config = dict(
    num_hidden_layers=13,
    hidden_size=256,
    num_attention_heads=8,
    num_key_value_heads=8,
    head_dim=32,
    intermediate_size=1024,
    vocab_size=4096,
    hidden_act='tanh_gelu',
    norm='layernorm',
    norm_place='pre',
    norm_eps=1e-06,
    positions='learned',
    qk_norm=False,
    attn_scale=0.177,
    bias='all',
    tie_word_embeddings=True,
    parallel_block=False,
    init='normal',
    init_std_qkv=0.0208,
    init_std_o=0.00407,
    init_std_up=0.0208,
    init_std_down=0.00407,
    init_mimetic=0.5,
    optimizer='muon_variant',
    learning_rate=0.0148,
    lr_mult_qkv=0.4,
    lr_mult_o=1.5,
    beta1=0.9,
    lr_head=0.00399,
    warmup_steps=200,
    schedule='wsd',
    decay_fraction=0.667,
    decay_shape='linear',
    final_lr_fraction=0.0,
    batch_tokens=32768,
    max_seq_len=512,
    doc_mask=True,
    z_loss=0.0001,
    train_tokens=172200000,
    max_steps=5256,
    dataset='wikipedia_en',
)
MLP neurons of a small language model. Each row is named by its layer, matrix (up: input weights; down: output weights) and neuron, and shows model dimensions 0-255. Each number is 128 + 32 x the weight over its row's rms, rounded and kept within 0 to 255. Numbers have three digits each.
After each neuron's rows, "fires after" lists the tokens most often just before its 100 highest values on Wikipedia text that the model never trained on. A number after a token or word is its count.

L5.up497:205114124193190109108091129138100098154080164154084115202129108129135090159110131135111108126140082161142171159140121157132170152134118206065235159081122174142089137084127136143166141097112177090113199063150115114066186141088099120130161136126100133095115114115158114165134139145062142185181141159114144114162138146173121135058106139117150133137134157123147156148122094075164108158138151086159089102147075077123116107078148219179150108139108082132193107153174088129169100131149125068147131170166104107123167104122094159099087123152066114150146106090093129120106093163122110132111109203163081142115144131102122097103120142087093166165131122096127093120108119123121155127139112106108119126121192099110103116104103116148117078147120154046130139115130195111072150076154125
L5.down497:137089189059135080159146144123158119088130125058122152115123131038189103160166129119130179145087138109139119119120125100098169118137143125143097067095130117095125095161191111176113147128176122142129105146128106170180147112093167130135133085141175103138100130096134162096058175078115133150114120125081100132142121090143098157147170152142132173119110159154142118146115177179119142072029119138134121094087122120098179142123126081082126139140081084147147070112152159137114131157135160121116218189178141105142092109143130111103129159192165092140112128151168127130133104171115152104142108170099167154092134189188128154129120083162155081069132106114061159138085157115112182165104147119187136127094104100142114168119117183110157101127052140191145095117076105172108075158148054
fires after: " h" 16, " H" 15, " N" 9, " Th" 7, " An" 6, " T" 6

L7.up809:108174180164119149122128098114073159072120170125097124116166145158118087139103119145163117176064155185104140163131136174110074143102183089170142090117153155096154094118105123178151107124193066125200140087120103150135114161199079091122087135117072139126144159146114125134094061120129100106103091116191071130189088137111140099116143135220119137090130095087138132127090143126154165136145084163097103167135170131111159099181092111154111162073106126171091122138140089191100123157200138091114169155105135077066128130108148165162093079127113152156164128104124154160139073137108116175142106165091113083124097097134114144125076170134139114139154117085135110159159127127172114135082160136165122121153121098090201105146137092095120180159141087119135199169067159144080061115099159
L7.down809:136137094124153112112103145095083159089116072109126115107063069158107134117152095116166131188144160097125082089122196203134157162103129171092089090128136130103119141155182089178124141160126117119123072124193127158196148132119137133123155193087126122139137128143173087181126136114099164153110114111158099107083138148169146122096031141125114141120137202094147131196108105125131128097150153110086074178175153148109161153100116121121123131183081117174145107095098071173072096069143129122116100104140181061137033142131120118151132076126149166152149174121149093141085092075188118124107133084147169136122137109102134108135182193093086142131120176115063129150133135114166168183107112118184118106064191109124179116143164114141139120194123161124098097147170138118130101110141144
fires after: " the" 30, " a" 14, " an" 9

L10.up849:095065145003135086126127115046105165143139130144094133195128169157138105107101158083143166126142154099098132116161104106110123204145097099111099175139120157114156093125149142094122175132111068118117114096150186107160083192124168180115192161140132021119092088144118075120176109117157127105103150125053102133111106137145141128136120170138127106101157107143092112110118126066157150167121151099166151136138107135085147187085172144122102117119149155123111165156195135153195125124163127104128101114182111118125104110137140160178177155117109168137114143097077110110121155117095089191132154204116122138146142140096100132075138130077141172136119041129121137121124127140111152174142210125135087099139167110143036100150146084142153137133112095100169124084169095141139069137133123
L10.down849:113151169181150098170153137117083125088094140154090091168130114148108107133093125118102148096132135105118193116185122094087113127131072109080142140153162113114183153117140119107157129147120119075153107143135199103124122121154183176138141127150114167057054146156131106176143141106130133215147129151111101107171124154201110124079139132115078078157146145090105183112130101209099158064127099141125122100133116136157104122115189155091162092124138163140102182139127154156124101183167090172078105132107121146160102092164075116113140136109156171125164071098133100150110178168160096079156106182118107099110073117082113119126132138121113240159123131118042147119108143114181086168129154187136113152041100132148084116126145090126123133135140155091188110081134106115072153126197105
fires after: "3" 17, "1" 16, "." 11, " " 10, "9" 7, "4" 7

L7.up663:101121113084109120123132115094130129119076122106154132149106153135153068154165175117126184102135102041131105096105102192130116165147100085054119122076157056187164153137109143131110080134126145102121150106142113150136122129179201180145116125149117175175107120136180158129080142139112175154135108144127138102136131105204176121160141146117133083115143148066159125161134138089120145088156097155160141153180104135104123173129143141138141132149178150179144082066092087068117089160085109140112125141143131121116143091167159098204106074077064177145055174130082130090139120067119099120081132123135157140079130157139070150123136129143163115157121117153107103120081076180152163136164166144122155183073105089101157135188091173120193123156147164075135170063125111059080108122114119
L7.down663:182166136134116108138139154120146132058130146099097163162137139124166062102192118140122152179149142174149141177100084107096158253191172162198208142097132172125098118161129108168112157127136080114141135106105109171137114115161123160092152140104083178134085128092124084148154126123123074161114133111136085146152136124096138111122149147109173096016134163150097136156120153121112150106131153159146122103122145152111160143134146135109131151117137116139097178087103103127070095101138109187122102062082069104086081091091072122108135156185152089112091175123143112146129124172155142169134118134142202100103121167084131102126179106098134176076144104141097149121160107153110138126142144150102051083129100136136079123105084181134104073076152107171133104176059093082136121152174143
fires after: " M" 21, "1" 14, " m" 13, "M" 12, " rele" 9

L8.up4:143164093179149145166101101122095156097069109145152160150129119112120097073106140119099154098103101141168125092134090144136093144126137111072159197174185141089053134113155169115121167049115102113140056078099164116104165110125114184063138180149090099139157134118173187162208122156107125166142132180151079083152095160108103121124156041188110189142086133148110090147134084100140135097089123102109119117164119173168122101129096180122131169145143088155102132149125149102132143173195097100164113168141082126156106096148119154172125111117113077131159120092137109107077112101117092143085124180065158075131187067146110153108112139165119138124120135110145106153136152168132096095099102132131089179085167087164118131108173107149129130167161130063146138148147194139078209140134143
L8.down4:088099174140135074178100198196106120129138139110105134119100133136075098112106155173107145190126217161146149110148113119109185106106158138131138112116139167106120092166125168148103119135141142140132139114176148228142123141129098140134147133157145071109163150135190155129105156135155129131158128130158163073097130116093126159076135128144136110211146157139130119148091056125056140146160059124160076134096144136154078145126093098087118138152120185172118115131152155128193088118173099125141154117100138063129129173128071119106029185113140165189118088138103095077199133079168199105099118075073082139100121125156108128142178094114139102145078100139125063125155084105112139113048172148125104176112164143121131101120111124142141098073091106104108099134162143115123140177141115
fires after: " W" 14, "w" 10, "th" 10, " Th" 8, " B" 7, " H" 6

L5.up828:141115144100117127082141123087116130175151139179160108106168047122148173116121101124190136101146148128108103079136110141107128154086184079144102166068100093118119130149116105083153190090052108122090117105177136089176179199189153097162193144105107123122097163136124095071113157154148146166137206102158118149139116127150135091135123152127069164153129124123104134135118152063149152155059076119184092120127112078122102128199171103070118127110080112168063145118119156159138152159121153141124081172147098155074127178122115142161169177124124125096160109152087062108138119116138148161120107163117153160075160164156139165094165143092072136101118068141068188097112124144107169174143147136106097166180116074210142113125141145136121107101140142095098168067125138089116086128112143
L5.down828:177162142121164140099077191138183112091127099105100164108139151164141115161138175149108135150117118153120107081116092127110072133127136149180109122110131084130192088124089166137152156133076141147185142184121128122148116167141114152080140158178109088155107107103133129141146109121147101095123146149169122124110160110093093060116088111110120141136165072120135135127144106110134071111168170095121151077086081106092055122161147103111126127092132105173171143130093228149091154100154165172167097149164088204124109144101104165103116107157206135137202132104141135196089106176132114116087081134156155203169144039153077161087169129113129151111108102116172096110101125069136058132081094085145168083144080112122169155068129132084149151125134176093141094177147074141137133129151137
fires after: " " 33, "|" 12, "\n" 12, "6" 7, "4" 7

L5.up681:150142168119124133102126161129095161097168151183104076084136153121143094217117046143115120110126184141053162098074127139114135133105137134096149143091114081084153096108141123141101139161191109147139114121087082123101100089134141135145082163116138112108143139142089119122116129180118128181128130100136052130098118125167082158126138178114138136134069122121162134118136187094160121144154146169139112141115153130096061127165102138136159110077146106167114133188151163138116136137149128119111151116134152137125138079109142166108151165184096130205225140121075128113138079153097051149043161139083141143146126136145159129142036148107091146127082128120111217137135118145128104114112134170092064175193196116145161094119117115125092108160106117098118146223124098134077141051134186
L5.down681:089138125139167130164151104095099128182154090166116123167101099127167148165102137173086158078144130071080056110194141171141093120124128077129140076144178128141137082092140099166173093126103144182108136104056144111173130089188156097138106123106123183125132157120142162165161115175185098050130107176160151114076128121147116142148113116143114131153113099142182136109152102183099082158127114104100135092114089080109143184162093058137130170135112108105125114087065134171114121116141099160157168154177115134151088107125079107154104117143099143077129148092100135069134053145083099169140176112132116160088117113108137153155180175083106107113108110092113142149190109108135145191163099191131130163151150166071131146144135080107127184139113080063129174195108172143143184085089136
fires after: " an" 15, " An" 13, " a" 12, " the" 7, "aly" 5, " dep" 5

L10.up368:139144172059171110048181129143113087127112122082191125145110100122068187151134124102084126114095158168119117123156120155161095162098146096179119154101069086061136115054083196141156158132088175138116126147118136173132111175077114083104107059222089153152146070094104151133066116176161176070160101164091102106067156122125139164115083184085114158086103100140079113138140164164133099143154140106120126059165116171165129117159146148101109120094109119152117099151146113097113171068134136136167103120158105105086206158117087159104129119124161126168141133143123124162092172178132123085127083130155137149151173163168147115106130149088128151091107134093113132083148148130122137189154129106151145090110125124109126155089174116099177091133172138058155143114135125137130144156168195
L10.down368:155135151130121126101149146150173136127105098103112133131098150133112107156129099141130122129188144177176128189123130086107107085152146144119173136140127094196162093142159152118130080145109177082135070120094141173192137140149148160040088095147119132124078100113093147178123129122113143162135137185110116143143125129107126118136113153158062146151183112071181116130133183185165123164094145127040124089145171122121135106144179159163097113120094078106098099085102082115148059053158142164100122075150144090147199101106118149091085150122149161125121120140130157086140048121121143135154162154136136123136149135195166145134090114136105110105081097118149208102120166137141106181080133211149072119142097065142144092116096093143158128179158160145062175128148114082089138135044074
fires after: " " 72, " Website" 5, "." 4

L6.up364:172120160088138049134150095099181147105111137063167107100123145119082131126116037159090041089135151144148132102138090164097129121128129114160154166184080098135184109101188114167151157151132133109123162021086136144146202103146082125143127051143143113107097103099064149151126065096146125085134123115139076101114110108076117085133158148120090125136108103155144127105147152108107096123066129131167118107127117145201124121182103172086155142173137124163125186171101134188137171167160109084114122079104142131077120134141164137159156153166110148166049095100095179178173159139116154114111147155132137145158197129209157121144080134145170107116133087137080141114109130107140167164158128119072138126136141107167145174150106143133179119137098115154121189070116128135093135106146163
L6.down364:194125134081051139103082112112182141123113153194111117129118122154084104148141132096106089157174109178192120161092135190087162109149105098085129139115097155130137140122112105156125144117136131168118117202127077071095126143152159141135179099152098097160159083091141114091133195119169099122157122118085153142165093117098128161072164089119168114146129107131166102121144134155106118157103091087114075106164130152160116095157151141067074095154131091184097159125144218110078082071107131148125109154127080150173135122157141099139203118151095169166178086161158095202095147147098126071187094129124117124127133091131127164108087110144126118136125143170161098081165119159136114081139151126112172156098153106106131212189136084077154056092145194180135103097103124148160119104111142
fires after: " |" 36, " " 15, " comp" 10, " l" 10, "\n" 7

L5.up845:119110152143145094139079106110103118164100107061179108162134151162120088090139135068132131146154128119139115175178116176083143123120092097077146148112107078145067174137156195088177160172085162105166159147123115138077187130079116126118151137150111122138142134156115146146112074112153128206085085138138073112158128152063113117177123105133090168129182140086131174136127164151068189103128128056143093172122106140153170180171094143134150139077081094198166120128133065121173106167100073168137088145108127095109148126082117107110127120121141133098140134116136094132144171092162154166135129103148169048152101096127090158096147075146146103143157070125131120133173136074163127129160105154124087190098180065082131122135158153181068117156140150093137084097153127160037128133129156
L5.down845:133158180151127126111123165142102130209157156090137107149120106098091157185088093105093165166134161082139107073156124103168120149140154171161129112118149133137179136140145101143149131132086109128156141104121085144137088151097100133093134125084117134136109066085109144097125153164134155049134083153102144108122125061139133101167174128155105132134148194094072093168088137107101127181168091162121104105139139143187021134158192098128145136180152135131157079135096168127122168138157102167088055125134121118130078116083157173127081161141139108060176101126146056183139146154152169123127128127151203149157125138099094210110077088152152119063171127083104137131092154183116134110167169126122109123121096159142117124178110135095069171036111146092150146185119093104151123141122087
fires after: " F" 23, " W" 14, " w" 6, " old" 5, " Hol" 5, " H" 5

L5.up123:132096149194172153078144117114130127106080119124113148160166166107075123175096104105130042185122122110199126137177112172133145146109182098122179159142126089148172128131154126125176185165062104134173150173103161120121069132148150077100127122159173111140119150163102114124112158169135150139152120113098121144180120029100039198137064143140145134079116068121093123161153105154142117098142090065162185128143087114125093074082124088148135139127089110160184184118096086122119129150109081109125150142132141128129153103111128125076118112172100118098153156139149136133104138179129076132128062127181136109148076188110088128076132123140089083076066125134142178129155144167118121154163183116155143176073125132126082148148143099112176130108178160146104147115056145093129144114115179
L5.down123:135159151146139062122176176083097172124136096144132132106139142122102171215146128133140129151126053103090146168103156080088079136069093130097081121154078141130107167145127121103127152119150123099158103148081147175154153146082155144136184090116112089145140103224160101095067104137131110189099086188080128086146138132164125089152084115149157125178105152120115083109121058180082132137115140115104143139120130112185164202094190137151089136094104058092105094195140147110123094099074128121179177112121159086133090110150150116087093119125120163163097140142152085051143104123130157102145156123143105165084168154180095117150140157155095081102161108130080127124193097089123167123123116139152105186120139132150147088164173152143142136094087134098191158127117144190157096148155095
fires after: "-" 44, " (" 36, " " 4, "s" 4

L6.up273:115120095126173141095114133134144117098094109105133132042150161139174124119116097088143102143145096091109100127197094093103157087147088128139147114080177107142174149142162080099134084091098148112115143157131117081114129151162138142144133050172091182179085153139070125077159100144068164161120092183095126148116135122197144108168154189170159130103141163098143129108128141115133130036119105139083147141178126088181116134138180119145129100124126088101148088129175147102150124189107092132130143129206138166128142132121073160056086177099115143152114149085118153174132109079113123123084151201167134163152135150127096168160165070090113138165145131172187103102123164186104185098065140167121099163117113132106114103146058161119129032151165149139146135146151185099116107132092105
L6.down273:130129118055136157103146096120135182163050131142102135154104120119142141115129071175112141136116176143096139105174087110123163168172135158128140116118069214124077145101153067194142175105106125092100157131095147184190125053140135158058127082119159121199116083111133145089085115159164102115130157097121116118161134134125076114100193138112154143108063144155113101184102131064089141137129164144111147159120144158088122190132123186134104142130104115150179131151158141112133151105123108135070197097165151130147110107113144148161150117098084109091167182136162128159114149141092068190122150128116158183124144164127138147132119112136122132155104130164109097125079155115134096108119133100060083095115128062093126162158152108072092126123090100125160107199119066187192054155161079
fires after: " m" 43, " n" 11, "m" 7, "om" 5, " M" 5, "on" 4